{"n_layer": 13, "d_model": 160, "n_head": 2, "n_kv_head": 2, "head_dim": 64, "d_mlp": 640, "vocab_size": 8192, "activation": "gelu", "norm": "layernorm", "norm_place": "pre", "norm_eps": 1e-05, "positions": "rope", "rope_base": 10000.0, "rope_fraction": 0.25, "qk_norm": true, "attn_scale": 0.136, "bias": "qkv", "tie_embeddings": true, "parallel_block": true, "init": "uniform", "init_std_qkv": 0.0485, "init_std_o": 0.0106, "init_std_up": 0.0485, "init_std_down": 0.00475, "optimizer": "adamw", "lr": 0.0024, "beta1": 0.9, "beta2": 0.95, "weight_decay": 0.11, "lr_head": 0.00891, "grad_clip": 1.0, "warmup_steps": 304, "schedule": "wsd", "decay_fraction": 1.0, "decay_shape": "linear", "final_lr_fraction": 0.0, "batch_tokens": 16384, "seq_len": 256, "doc_mask": true, "train_tokens": 141100000, "steps": 8613, "dataset": "wikipedia_en"}
MLP neurons of a small language model. Each row is named by its layer, matrix (down: output weights) and neuron, and shows model dimensions 16-143. Each number is 128 + 32 x the weight over its row's rms, rounded and kept within 0 to 255.
After each neuron's rows, "fires before" lists the tokens most often just after its 100 highest values on Wikipedia text that the model never trained on.

L6.down568 [151 123 138 135 162 118 158  81 114 111 173 169  92  87 159 131 146 108 108  62 140 128 169  69 193 149 107 127 154 133 155 107 127 119 140 157  98 167  82  60 185  60 101 133  98 173  98 117 116 156  78  92 128 123  68 130 113 145 105 125 162 106 174 137 115 120 104 114  46 128 135 127 108 134  95 162 142  88  58 214 147 148 149 125  91  97 160  94 147 146 125 141 116  72  66 103 147 139 138 125 153 113 111 128 151 125 138 113 115  82 141 135 106 132 126 141 141 108  60 114 131 163 135 127 121 139 145 116]
fires before: " |", "=", " votes", ":", "\n"

L4.down390 [150  69  41  98 119 135 153 106 132 121 105 111 159 127  78  81  94 152 121 138 155  96 156 145 106 125 184  78 159 133 112 145 176 118 104 102 112 104 145 137 100 139  83 145 105 139 180 115  92 134 106 125 116  99 102 155 123  92 192  85 220  99 154 136  91 112  40  87 125  87 155 127 145 125 164 149 150 163 137 170 167 134 209 147 140 158 152 109 163 152 105 156  74  70 128 128 111 143 186 132 132 151 130 129  88  72 165 120 114  49 160 140 150 106 134 168 145 148 125 124  74 115 133 168 112 154 167 167]
fires before: ",", "\n", " and", ":", ".", " ("

L10.down32 [138 105 130  98 122 109 118 129 152  81 154 129 116 123 126 181 106 127  96 183 123 161  84  90 143  87 125 171 158 142  67 161 139  72 138 154 133 166 164 138 130  87 181 126 148 148  67 156 151 106 160 104 107  96 116 126  65 132 103 135 157 112  51 146 151 164 114 119 103 128 193 150 126 158 150 187  86 129 128 186 131 130  53 134 113 169 107 143  86 157 130 131 126 145 143  73 143 126 166 175 128 162 148 202 133  73 126 103  83 170  87  91  82  83 187  82 120 124 183 122 137  57  93 110 131 162 142  82]
fires before: "=", " as", "\n", "ter"

L10.down1 [114  90 134 119 179 123  96 146 143 107 124 140 161  74 157 145 103 139 110 153 132 105 103 182 140 142  85 160 191 184 148 118 168  80 166 170 128  93 140 163 120  90  96  73 117 160 102 118 135 114 154 121 119  94  98 131  62 188 103 136 201  87 188 164 199 145  63 127 108  86  87 108  95 127 122 125 142 195 149 163 144 121 164 143  85 131  85 143  65 112 163  94 211 115 108 123 123 157 122  70 111 133  92 129  95 123 110 119 168 214 100 164 142 114 122 115 205 144 160 110  60 130 146 145 123 131  85 105]
fires before: " =", "=", "\"", " and", ")", "nt"

L10.down257 [ 99 137 164 126 102 114 112 137 108 154 135 114 126 117 177 121 122 185 168 165 121 101  89 162 161  95 137 178 161 120 108 124 151 100 142 140 143 110 132  78 104 107 132  77 149 152 144 104 137 129 204 114 114 171  76  93  84 143  58 155 129 141 128 144 134 151 126 122  89 163 146 139  86 150  83 124  66  73 117 124 161  69 135 210  46 114 153 108 145 206 160  82 142 170 116 164 139 158 140 114 116 110 143 149 148 109  68 154 156 139 133 163 147 142 167 141 119 138 168 123 111 152 124 167 124  87 144  97]
fires before: " |", ":", " (", ","

L10.down429 [ 85  81 129 114 145  79  79 143 120 118 127 142 158 126 153 122  98 172 115 139 168 156 120 175  99 116 149 189 162  97 115  91 190 126 136 112 149 133 113 139 195  89 156 119 106 126 143 155 122 133 155 152 137 144 100 124 137 169  77 143  74 153 106 165  75 152  96 197  58 174 122 163 101 151 122 130 142  82 168 137 156 163 109  99 131  93 146 129 134 122  85  72  86 146  94 154  77 169 113 129  88 106 149 116 141 101  89 193 126 198  77 130 134 118 148 128 120 148 128 124 120 130 117 142 151  92 127 148]
fires before: ",", " |", " the", "\n"

L9.down619 [193 156 124  38 119  81 139 129  90 150 177 127  77 129 161 141  82 175 104 180 105 160 115 101 148 145 110 131  91 136 138 116 111 161 120 161  64 144 137 131 164 157 101 139 140 112 156 111 147 119 112 100 125 187 135 149 129 123  99 101 152 155 129 122 177  94 114  88 148 200 155 206  92 116 173 114  63 111 104 100 119 111 156 112 144 168 118 180 128 108 189 151 111 154 120 129  80 143 124  90 149 148 121 124 108 112 181 125  79 118 120  94  85  63 131 124 136 110  96 146 135  72 110 119  79 146 128 165]
fires before: "\n", "\n\n", "="

L6.down521 [138 130 143 196  78 102 137 106 142 126  89 138  73 111 183 177 108 119 163 123  84 107 199  90 153 155 157 146 101 134 134 120 108 120 123 136 141  88 124 133  95  99  91 146 117  99 145 121  90 171  59 121 147 105 162 119 116  91 124  70 123 142 177 128 144 131 161  92 133 104  89  45 161 214 116 136 148 177 133 128 140 149 127  99 126 125 108 110 144 145 149  86 121 107 159 101 186 115 143 122 149 116 106 104 143  84  39  69 106 137 158 163 142 121  96 171 140  92 146  94  93 111 113  94 160 170 128  99]
fires before: " |", " (", "\n", ",", "."

L10.down193 [128 187 141 116 113  84 128 124 135 136 172  83 125 163 148 107 161 142 121 149 166 126 113 144 135 170 137 133 110 147 174 125 107 115  82 161 125 112 124 134 189  90 125 129  84 140 153 105 209 132 157  40  89 150 127 115 126 115  98  98 143  58  84 155  65  95 119 184  74  91 166 143 109  91 123  77 139  49 141 122 133 142 198 118 166 155 111 105 126 143 118 122 148  78  78 143 144 159 135 164 132 136 136 105 139 132 140 175 235  95 178 186 180 132  82 112  96 154 119 107 144 153  65 149 158 116 131 150]
fires before: ",", "\n", " (", "\n\n", ".", " |"

L9.down346 [109 156 111 130 141 167  74 154 110 126  96 146 100  87 137 104 116 145  92 149 132  76 121 150  79 120 158 136  83 115 108 102  90 136 154 199 133 131 146 125 101 163 148 183 170 102 171 112 135  91  97 122  90  82 142 142  99 149 174 153 128 119 198 136 154 101 165 181 133  58  64 191 168  89  86 118 131 123  96 162 126  99 149  77 109 131  59 135 113  64 138  99 184 161 132 159 134  99 127  89 125 123  69 170  98 153 139 118 175 145 151 134 173 112 157  89 174 132 136 216  84 121 125  73 120 152 120 105]
fires before: ")", ",", ".", "/", " pen"

L7.down243 [127 151 166 170 103 159  73 100  88 132  94 148 143 106 132 135 157 152 160 105 127  79 167 106 125 169 144 195 126  73 140  84 123  96 123 146 127  86 103 141  72 109 112 162 155 176 195  72  90 119 126 156 176 158 118 128 168 184 161  96 131 214 144 128 113 153 128 166 109 143  72 165 150 116 135 178 209 103 137  78 138 144 139 128 151  88 100  95  70 115 142 122 125 140  88 142 150 125  61  93 112  99 113  72 115 130  87 159 141 119 104 175 200 154 123 115 129 128 113  77 160 121 131  87 111 196 105  92]
fires before: "=", "\n", " as", " |", " a"

L7.down262 [186 124 131 120 106  94  75 170 149  73 143 172 166  95 114 119 150 139 125 139 156 170  60 139 178 124 155 134  87 129  92 146 135 146 184 134 104 116 146 208 181 100 167 138 105 176 135  91 123 100 132 113 138  94  96 164 116 127 171 193 111 187 132 114 179 148  97 112 122  74  91  61 104  66 158 127 103 152 118 155 125 176 186 133 110 140 128 106 174  92 146 157 165 101 102 125 120  96  68 148  58 113 136 139 145 115 134 121  78 164 131 186 140  87 106 125 116 147 177 102 147 159 162 105 115 116 103  91]
fires before: " |", ":", "–", "°"

L7.down600 [172 121 145 120 164 152 124 167  99 120 149 110 142 119  94  85  82 131 125 158 142 200 148 179 124 133 110  85  90 126 155 164 106  87 171 188 110 156  87 144 215 166  88 122 121 146  78 137 116 126 139 176 111 102  80 141 196 120 111 155 142 161 134 148 127 104 137 159 127 106 120  71 142 100 124  95 101 101 131 121 121 186 140 105 139 124 109 128 154  97 148 139 135  63 118  74 121  77 150 147  83 119 176 129 137  49 182 132 151 121 190 101  84  77 112 184 120 142 139 109 115  88 136 148 172 116 198 137]
fires before: "s", "ve", "in", "re", "d", "m"

L5.down97 [176 114 167 105  90 107 113 105 119 109 115  89  31 140 191 156 105 108 131 119 114 142 119 129  90 164 151 152 147 127 124  80 149 212 112 155 161 104 149 164 171 141 104 144 173  98 126 116  85 151  71 142 142 134  78 130 166 112  73 108 108  99 161 127 187 165 132 123  93 153 143 140 142 167 135 123 154 142  92 105 162 107 168 101 165  96  91 137  54  42 148 115 145  90  95 125 121 156  95 121 150  64 141 106 128 142 166 138 152  60 109 120 117 119  68 112  85  95 145 153 154 136 119 118 125 178  33 158]
fires before: " (", " |", " of"

L6.down300 [ 86 141 171 158 114 110 129 164 148 102 123 158 130  86 110 136 149 160 163 136 109  75 112  79 106 149 149 160 120 138  82 110 137 152 122 133 118 118  92 180  90 103 159 197  84 128 120 105  99 111  87 133 171 134 126  56  79 145  65 154 154 122 125 127 151 195 159 115 122  79  80  91 139 138  97 176 166 125  69 137 147 153 128  62 147 116 100 115 168  92 140 107 147  77 109 202 179 126 103 119 184 122 107 111 125 144 163 158 129 128  91 153 166 171  95  84 179 150  73 119 102 180 184 130 125 141 166 120]
fires before: "=", "\n\n", "\n", ","

L7.down79 [ 94 110  93 148 160 143 142 116 140 139 137  71 168  99  83 131 187  84  68 113  85 173  97 148 178 101 106 218 125  99  91 145 221 187 169 118 159 179 105 156 156 110 162  87 144 170 114 133 146 171 139 151 116 124  63 138  76 116 121  99 133 152 193 104 208 104 130 127 126 196 110  88  99 124 171 138 148 177 100  86 127 135  78 112 164  83 116 128 103 122 133 224 109 135 136  94  87 103 161 165 131 131 169 176 156 123 126 136 129 104 149 128  89 136 140  73 100 123 121 119 142 135 156 116 142 137 107 160]
fires before: " |", "=", "\n"

L6.down158 [ 96 121  88  90 163  85  83 136 159 163 167 141 106 141 148 157 123 154 122 130 139  83 158 118  99 141 138 123  83 134 141 122 162 160  87 124 104 198 163  99 108 132  89 121 109  83  76 143 132 119 142  95 134 165 127 126 166  93 157 130 177  66 158 169 170 144 201 133 134 112 142 156  92 104 149 121 117 175 104 128  95 146  86 177 124 123 150 176  94 176  54 161 105 112 194 106 123  48 171 114 125 105 127 114 137  78  63  75 167 120 162  94 126 128 184 132 105 165 143 168 136 124  87 151 130 142 158 138]
fires before: " |", " of", " have"

L4.down227 [151 165 166 100  64 123 221 184  97 143 120 127 176 116 112 171 155 105 136  86 153 115 187 114 159 101 143 136 138 166 140 155 113 134  82 141 133 147 135 106  86 112 194 188 124 142 124 113 135  87 137 102  93 182 122 130  92  80 125 190 149 135 127 108 176  71 133 126 134 153 149  70  89  89 119 158  61 118 100 148 123 117 107  95 137 101 139 120 103 185 151 217  75 114 121 137  95  70 197 132  53  84 114 134 116 113 101 116 152 135  94 125 105 150 158 156  99 164  98 119 143 131 129 128 129 130 164 115]
fires before: " |", "\n", ",", ".", " –", " and"

L9.down98 [108 133 125  92 147 143  61 146  84 167  80  94 137 107  65 128 144 151  56 132 189 172 169 118  89 141  73 183 125 128 112 153 137 128 141 155  70 200 132  63 131 143 120 177 117 187 144 115 176 112  63 127 157 126 163 167 140  61 153 148 111 116 157 140 177 177 203 144 159 147 110  98 103 134 108 124 102 154 118  89 141 144 142  73 160 123 105 163  83 124 168 134 108 144 141 121  94  94 187 126 135 137 155 167  87  89  96  86  97 140 154  58 100 146 194 128 112 128 142 147 142 102  71 112  94 109 117 123]
fires before: ".", ",", ")", " and", "\n\n"

L9.down182 [159 123  86 115 140  94 130 132  69  85 111 126 141  54  87 167 147  82 141 111 103 145  94  92 193 190 122  83 101 143 139  83 117 168  98 131 109 164 172 143 140  90 112 135 140  80 117 159 113 137 100 127 122 204 118 140  81  68 152 150 163 100 121 163 166 190 146 112 167 102 127 111 117 112 147 110 135 125 126 143 153 105 117 148 125  90  88 108  86  86 119 161 182 158 139  97  92 174 129  87 111 128  92 110 178 182  92 134 128 104 158 112 179 112  86  91 145 136 140 152  95  84 128 118 121 126 117 154]
fires before: " |", "."

L9.down459 [146 109 162 160 118 154 143 145 171  90 153 119  81 104 172 152  84 156 148 137 165 110 195 132 131 135  98 130 131  60 108 136 124  98  64 102 104  82 158  42  99 117 156 121 145  94 182 156  90 145 116  89 129 155  71  84 172 105 114  98 206  94 109 160  95 114  88 137  97 141 166 197 105 118 135 118  97 122 129 103 153 116 125 160  91 153 125 126  52  96 159  94 169 149  74 127 140 156 135 130 134 106 181 139 136 162 120 122 106 111 152 129 145 141 152  96 128 168 156  50  94 144 127 157 111  87 138 144]
fires before: "=", " |", " =", "\n", ","

L10.down156 [117 135 193 152 104 146 110 122  90 107  81 167 158  74 139 104 118 115  64 101 142 117 128 148  67 153 141 154 113  77 109 131  70 129 116 196 125 156 162 102 143 128 157 159 142 153 142 127  78 140 100 164 168  88 132 165 147 108 182 194 160 167 134 158  99 118 144 133 141 161  92 184 183  78  85  83  98  68  90  90 176 149 121 176 109 102 100 131 105  95 173  97 167 128 151 167  95 140 114 120 107 123 140 146 121 108 111 128  98 130 126 102 133  62 157 107 107 144 136 141 138 167 125 130 115 163  72  83]
fires before: "=", "The", "In", "the", "On"

L10.down508 [154 117  65 116 141  99 118 129 113 133 153 153 115 101  98 100 122 108  94  55 145 210 137 183 131 187 116  85 128  97 137 128 163 150 163 143 101 162 130 103 155  82 130 141  94 137 124 141 114 153 166 176  84  88 103 130 128  77 136 181  98 125 136 125 127  68 147 137 107  45 108 136  92 118  92  87 166 128 129 119 171 114 123 134 104 152 104  96 115 119 128 186 190  80 165 123 160  85 127 134 141 128 120 154 105 111 150 128 112 172 149 170 135 169 114 114  92  74  86 120  91 129 127 119 161  90 191 120]
fires before: " |", "–", ":", " ("

L6.down440 [123  56 112 140  99 114 113 158 150  77 162 156 189 177 132  96  84 177 157 109 114 136 122  92 126 114 127 140 104 227 134 119 116 127  99 137 139 136 127 159 175  66 145  83 136 123 136 111 136 147 103  76 105 200  47 103 182 107 159 140 134 113 137 177 152 140  85 217  86 127 122 125 201 104  96 171  91 128 110 185 130  89 107 120 114 130 124 176  71 144  96 105 108 131  88 127  87 108 138 128  96 128 184 166 160 111 100 186 123 117 100 141 149 119 126 111  94 196 102  92 129 158 118 163 122 116 179 158]
fires before: "=", "\n", "18"

L10.down536 [ 57  90 122 153 107 161 136  29 103 124  94 110 142 104 153 139  99 177 165 147 127 148 163 153 117 129  83 192 169  92 140  82 153 104 152  90 138 110  68 133 111 112  74 111 146 144 134 146 113 158 104 186 139 134 102  92 160 137 117 118  89 150 114 160 113 149 118  89 151 143 122  67 118 122 127 132 136  76 139 147 214 109 128 120  93 138 149 134 134 142 112  93  97 144 162 167 174 190 137  70 183  90 154 112 150 123  65 107  27 105  86 148 164 185 118 133 134 119 193  90 111 138 169 129 132 163  84 125]
fires before: "/", " |", " (", ")"

L5.down547 [ 86 153 147 127 157 167 205 126 154 119 117 130  86 156 181 150  99 116 126  94 136 125 162 165 116 123 117  98 105 141 162 176 161 225 126 119 161 104 198 104 151 110  75 109 138 107  90  99 104 185 127 127 116 147 112 140 183  48 126 104 134 126 112 127 172 124  16 102 163 155 121 134 117 107 112 105 141 130 144 127 118 131 133 147 154 134  89 109 113  90 111 197 146  95 106 115 144 139  61 115  87  52 150 135  70 189 159 110 194 181 160 166 167 125 116 186 159 100 145 109 164 140 143 142 102  75  71 128]
fires before: ".", " (", "\n", "s"

L9.down293 [105 106 126 173 130 128 158 101 112  79 115 137 148 146 111 112  86 162 119 160 156 140 132  97 105  96 125 166 119 107 116 132 148 104 168 137 120  61 150 170 118 134  81 109  94 117 108 124 127 150  70 182 169  75 132  74 135 150 154  49 191 159 126 106 137 118  79 135  55 127  82 121  89 110 169 139 107 156 164 181 190 157 119 137  89 160 149 133 119 147 113 141  95 129 151 120 121 151 140  89 175 178 108 146 186  70 102 102  97 163 135 112 106 140 147 108 121 100 104 142  51 161 191 147 154 131  72 154]
fires before: "=", "\n", "\n\n"

L5.down321 [180 160 171 154 123 107 131 121 123 126 145 119 179 108  12  32 144 148 129 118 112 116 114 141 143 126 117  98 125 141 118 138  91 125 171 149 126  96  53 138  96  94 175 129 130 146 114 142 168 120 139 151  90  88 134 189 119  65 115 180 101 127 116 145 117 159 103 158 182 145 131 116  87 101  98  84  98 119 101 177 123 115  99 204  85 145 155 105 139 111 103 168 121 165 104  78 119 154 163 201  83 159 152 139 152  77  66 124 148 124 147 106 121 165 127 151 190 177 147 160 156 121 107 171  79 130 113 153]
fires before: "\n", ",", " |", " is", "\n\n"

L10.down447 [150  94 153 127 123 150 140 129 189  95 151 121 148  92 160 108 122 130  81 137 142 123 108 119 163 118  72 102 107 171 106 137 107 128 147 112  93 108 129 134 148  91 161 147 179 156  70 136 152  73  83 109 139  91 108 143 122 124 158 184 173 188 158 134 124  82  90 168 152 114 107 140 203  81  81 129 135 139 124 141 106 119 112 187 101 107 148  92 134 151 176 147 133 140  89 150  64 121 110 147 109 128  96 118 113  89 189 148   0 139 121 140 171 173 134 124 176 172 138  83 160 129 137 120  71 138 135 133]
fires before: "=", " |", ","

L5.down562 [177 113 202 132 133 176 137 138 145 114 184 148  90 134 171 106 112 109  92 174 101 171 108 114 124 131  85  85 160 187 155 124 104 123  96 111 108 125 117 102 148 151 112 125 190 138  96 135 126 154 163 129  87 113  61 115 129  97  93 116 112 156 153 122 148  56 129 143 134 146  95 187  98 188 158 104 106 143 143  98  91 133  75 140 177 114 132 137 118 135  90 123 108 173 142 132  67 121 180 144  81  90 165 190 176 128 104 143 164 146 143 123 113 150 152 139  77  79 144 172 133 161  85 135  52  99  96 169]
fires before: ";", " |", "Y", " (", "P", "."

L6.down602 [117 147  86 150 136 139 136 112 108 149 157 126  84  77 135  79 123 116 116  56 110 107 135  53 130 130  94 172 118 138 129  65 100 143 123 128 201 156 128 131 126 145 121 152 104 103 112  82 140 158  87 106  88 148 159 127 122 144  98 149 145  85 113 146 117 142 140 169 127 114 180 141 146 118 127 223  92  74 121  69 186 110  62 126 101 157 144 109 128 108 126  96 150 137 112 138 133 132 137 101 165  91 122  85 158 101 153 167 208 103 116 142  51  79 124 154 147 154  89  92 112 131 146 144 167  94 174 110]
fires before: "=", "\n\n", "\n"

L9.down188 [110 126  77 137 112  81 109 105  96 121 108 100 142  32 113 154 167 143 150 129 160 129  71 143 102 136  90 123 127 148 172 193 133 126 180 108 141 151  66 157  66 144 107  81  93 161 103 201 147 182 144 173 110 150 140 137 141 145 122 152  89 122 152  97 165 128 145 138 156 140 103  68  48 121 140 142 147 150 147 145 139 146  73  76 134  83 186 132  79 118 120 150 167 135 118 153 111 124  90 141 169 131 165 113 141 121 136  73 179 192 120 145 159 137 104  78 149 102 147  99 145 124  89 134 131 128 103 164]
fires before: "="

L9.down330 [123 143 134  91 128  98 146 133 133 147 140 124 140 114 106 110  99 146 149 145 157 150 148 110  97 170 112 145 139 133 192 108  31 185  69 125  67 164  79 145  98 111 123 137 133 120  85  98 131 144 141 136 152 151 121 100 157 143 159 119 142 140 127 152 137 154 146 120  96  93 108 158  84 120 115  95 166 152 107  84 144 129 104 142 170 155 101 107 124  42  90 102 164 170 183 127 159 117 111  60 186 134  64 101 125  98  98 115 214 145  86  62 124 140 113 111 177 103  93  52 164 141 110 106 107 126 156 142]
fires before: "\n\n", " |", " \""

L5.down167 [163 182 156 121 119 150 117 129 135  89  85  83 111 125 105 164 144 100  79 137 180 126 127 113 170 113 142 172 148 133 113 108 123 182 102 108 148 152 133 143 126  82  99 158 187 130 174  54 139 103 126  98 133 109 141 205 126  99 179  88 153 126 114 126 180 138 188 131 150 122  97 157 118  95 109  93 140 129  90 131 135 179 120 114 118 119 106 113  82  48 161 134 100 167 125  91 108 109 117 145 114 163 123 139  90 156  86 178 126  70 175  79 126 120 140  94 234 152  86 116 150 120 152  66 143 171  78 116]
fires before: "-", "|", "t", "14"

L10.down285 [144 150 126 161 168 159 161 174 166 114 144 168  72  84 120 132 114  57 161 122 151 107 144 125 168 171  51 115 172 108  99 111 187 167  70 171 141 180 149 155 115 142 110 124 105 108 104 107 112 129 150 115 112 127 145  96 123 164 159  83 166  63 101 121 140  89 177 112 142 173 148 143 115 101  99 105 155 166 152  75 149 142 160  87 122 175 100  78 139 117 122  70 173  75  86 153  59 157 142 103 157 112 139 141 147 146 147 145 170 117 111  98  63 121 119 116 169  95  71 124  83 170 131  75 138 125 166 129]
fires before: "\n\n", " The", " It", " American"

L4.down38 [124  99 139 174 117 158  94 166 116 139 130  91 116 146 157 132 174 139 189 126 139  51 138 157 109 139 127 134  99 174 168 111 128 144 131 111 101  79 111 116  61  89 143  86 130  74 121 102 140 143 128 180 155 181 139 101 175  96 144 217  62  79 153 153 147 142 107 198 114 114 115 118 131 197 146  96  95 170 103  90 103 120 117 116 110 131 169 108 158  55 100  95 142 129 115 150 119  57  88 142 144 119 131 130 123 138 134 161 131 151  55 185 113  98 126  87 164 146 115 132 171 133  69 134 167 144 163 126]
fires before: "=", "\n", "\n\n", ","

L9.down562 [141  74 111 163  86 121 119  85  69 146  89 117 172  84 141 161 144 129  77 131 158  65 168 186 152 114 129 134 138 174 103  95 135 104 167 129 141 109  97 123  66 139  98 118 119 128 177 105 109 127 165 143 209 128  86 105 123  84 133 115 136 136 164  85 140 173 104  70 144 123  94 117 131  82 127 162 143 155  94 167 178 118 133 138 122 150 180 137 169 190  89  67 101  94 148 176 183 114 158 110 117 130 138 170 149 176  77 116 107  51  76 154 125 166 151  84 117  93 136 107 104 164 176 141 182 163  65 120]
fires before: "=", "\n\n", " to"

L9.down70 [132 138 179 144 157  96 171  61 174  86 163  97  89 113 125  70 111 164  77 144 143 148 163  85 127 147  82 142 135 143 152 101 148 148 111 125 166 126 108 172  83 125 127 114 126 135 118 150 179 106 130 105  91 112 147 176 143  70 170 133 147 116 106 143  80 133 157 123 172 104 143 193 185  69 105 110 122 101 126 118  98 136 163 114 155  75  71 145 102  91 105  76 189  91 114 127 148 153  82 141 113  72 120 197 140 112 157 177 210 113 156 117 119 158 155 144 129 188 110 124 167  96 170 102  70  82 156 168]
fires before: "|", " by"

L5.down573 [121 196 140 113 107 133 121 135 123  99 114 174  77  90  49  83 128 130  90 109 159 150 110 116 185 123 118 109 133 146 118 169 148 109 111 153 113 137 119 126 173 191 109 165 171 107 135 155 124 133 147 133 131 108 130 136  95 155 158  62 210  98 131 183 140 156 171 146 156 127 161 151 112  67 153 126 119 122  60 127 131 144 219 123  75 123  83  92 134  98 135 115 194  97  76 132 117 143 136 135 143 165 119 168 103 100  98 112 167  69 166  99 159  89 137 112 200 124 122 130 110  81 165 109 125 142 147 102]
fires before: "=", "In", "-", "The"

L9.down482 [117 145  95 128  83 111 140 112 136 123 109  92 151 131  98 164  90 134 178  93 146 157 195  53 149 123 167  62  64 130 158 124 113 167 132 142 160 173  90 111 132 159 138 155 142 108 158 123  97 116 110  65 155 132 135 191 173 182 171 141 118 123 213 160 146  93 191 149  96 113  77 142 131  93 164 130 112 149 100 165  81 119 117 155 110  84 137 144 121 108  96 129 112 158 132  53 149 129 134  99 119 144 102  88 127 144  82 105 145  97 115 126 163 108 122  92  87 161  69 106 176  94  93 163 176 149  89 120]
fires before: "|"

L9.down159 [117 178 152  76 107 102  85  98 117  73 151 138 116 110  93 131 156 101 138  92 125 205 115  42 172  60 143 110 156 189 177  54 140 140 109 176 179 187 155 175 154  94 180 101  97 198 144 117 122 103 118  98  80 142 123 110 155 128 136 110  78 115 104 122 128  81 114 172 125 167 140 129 149 146 145 134 139 157  84 167 165 117  64 166 107 133 132 101  95 104 121  99 144 121 102 141 100 147 111  89 115 121 179 145 120 157 165 168  56  97  90  90 115 157 166 101 152 120  90 150 161 121 168 129  77 135 108 154]
fires before: "|", "-", "\n\n", "\n", "="

L7.down95 [119 164 146  66 149 126  73 105 143 195 152  49 149  85 108 163 135  62 113 162 139 116 145 109 195  98  66 130 146 132 163 162  99 105 161 181 131 205 173 156 128 134  78 130 120 173  62 126 147 143 128 134 105  58 158 156 105 111 124 105 123  81 178 109 146 107 168 155 157 145 132 120  54 145 161 133 102 120  67 115 118  91 150 139 152  91 154 127 165 126 111 155  98 113 159 161  97 132 160 164 136 131 141 139  93 131  74  73 127 143 158 109 114 105 135 146 116  88 122 162 214 102  95 134 124 139 116  68]
fires before: " |", "=", " of"

L7.down186 [148 114 106  69 116 128 131 137  89 131 137 149 156 136 104 100 200  89 189 124 102 180 148 157 130 122 120 122 135 132 104  97  99 155 173 147  88 121 135 173 102  67 167 139 143 159 183 134  92  76  93 112 153 115 113 142  83 145  96 166 109 182 111  99 130  99  67 161 145  84 144 117  86 173 138 158 183 116 143 156 130  84  82 138  92 161 153 134 150 169 126 168 117 108  88 119  76 146 110 141 105 173 116  84 147  93 103 136 126 179 111 118 144 149 109 139  93 177 159  64 172 129 134 108  91 150  93  97]
fires before: " |", ".", "r", "va", "ve"

L9.down168 [148  61 124 131 149 128 112 127 144 134 148  98 153 106 118 157 171  58 105 144 128 182 134 136 182 112  99 143 150 112 132 157  87 104 137 132 118 169 141 163 113 117 175 103 126 159 103 101 131 111 140 120 130  49 121 103  52 149 127 129 144 157 172 129 145 144  87 134 125 137 150  55 116 118 158 158 187 144 145 160 124 100 150 129 129 126 129 120 105 175 133 162 115 124  77 117  71 170 139 135  67 160 199 171 125  85  76 133  66 170  94 142  43 136 139 166 135 148 157  61 120 118 145 152 125 139  97 104]
fires before: "=", "}", ")", "]"

L9.down281 [177  97 144  73 141 170 146 150 124 141 119  94 141 103 198 162 121 139 140 134 109  78 122 164 167 123  98 125 145 124  89  96 164 108 106  93 110 131 203  93 118 128 125 134 145  94 180  92 149 149 126 117 148 184  83 118  97  81 164 126 160 107 163  79 163 165  68  83 105 166 142 135 151 113 152 192 113 186  81 118 146 127  76 164  98 174 107 158 124 153  79  96 148  64 145 108 145 105 156 127 127  69 152 173 109 150 153  56  99  96 101 147  67 143 116 130  82 147 117 107 146 197 124 106 140  95 125 120]
fires before: "=", " |", " =", " and", " of"

L5.down507 [110 107 167 159 127 159  74 128 121 144 124  82  79 101 131  94 118 120  95 108 154 104 155  86 111 111 152 106 157 154 132 125 146 111 136 173 104 150 136 129 131 145 200 106 133 129 183 137 123 119 108 162 111 108  83 145 113 133 159  33 123  92 173 179 158 164 196 106 128 130 130 163 125  89 119 129 149 156  65 153 178 149 144 127 130  93 158 139 118  96 186 165 165  79  69 100 129  99  69 150 148 162 133 135  98 111 115 124 226  55 125 111 143  91 128  78 206 116 125 116 145 127 139  98 113 178  95 136]
fires before: "=", "In", "The"

L10.down612 [146 114 193 154 108 102 135 103 154 149 129  61 125 156 114 113 134 144  64 174 117 183 167 159 109 112 144 114  98 110 191  94  84 173  92  96  95 169 154  78 168 126 147 122 160 122 108 170 142 117 136  78  87 111 118 131 163  91 125 101 147  90  74 170 124 147 184 128 147 116 142 172 158 119 125  95 109 130 137 121 134  98 133 120 194 156 157 151  89 125  79 150  74 156 183 128  87  79 122 165 161  98 110  91 134 146 149 144 155 105 120  59 160  99 151 155 132 132 110 137 137 117 108 122  98 182 185 162]
fires before: "|", "A"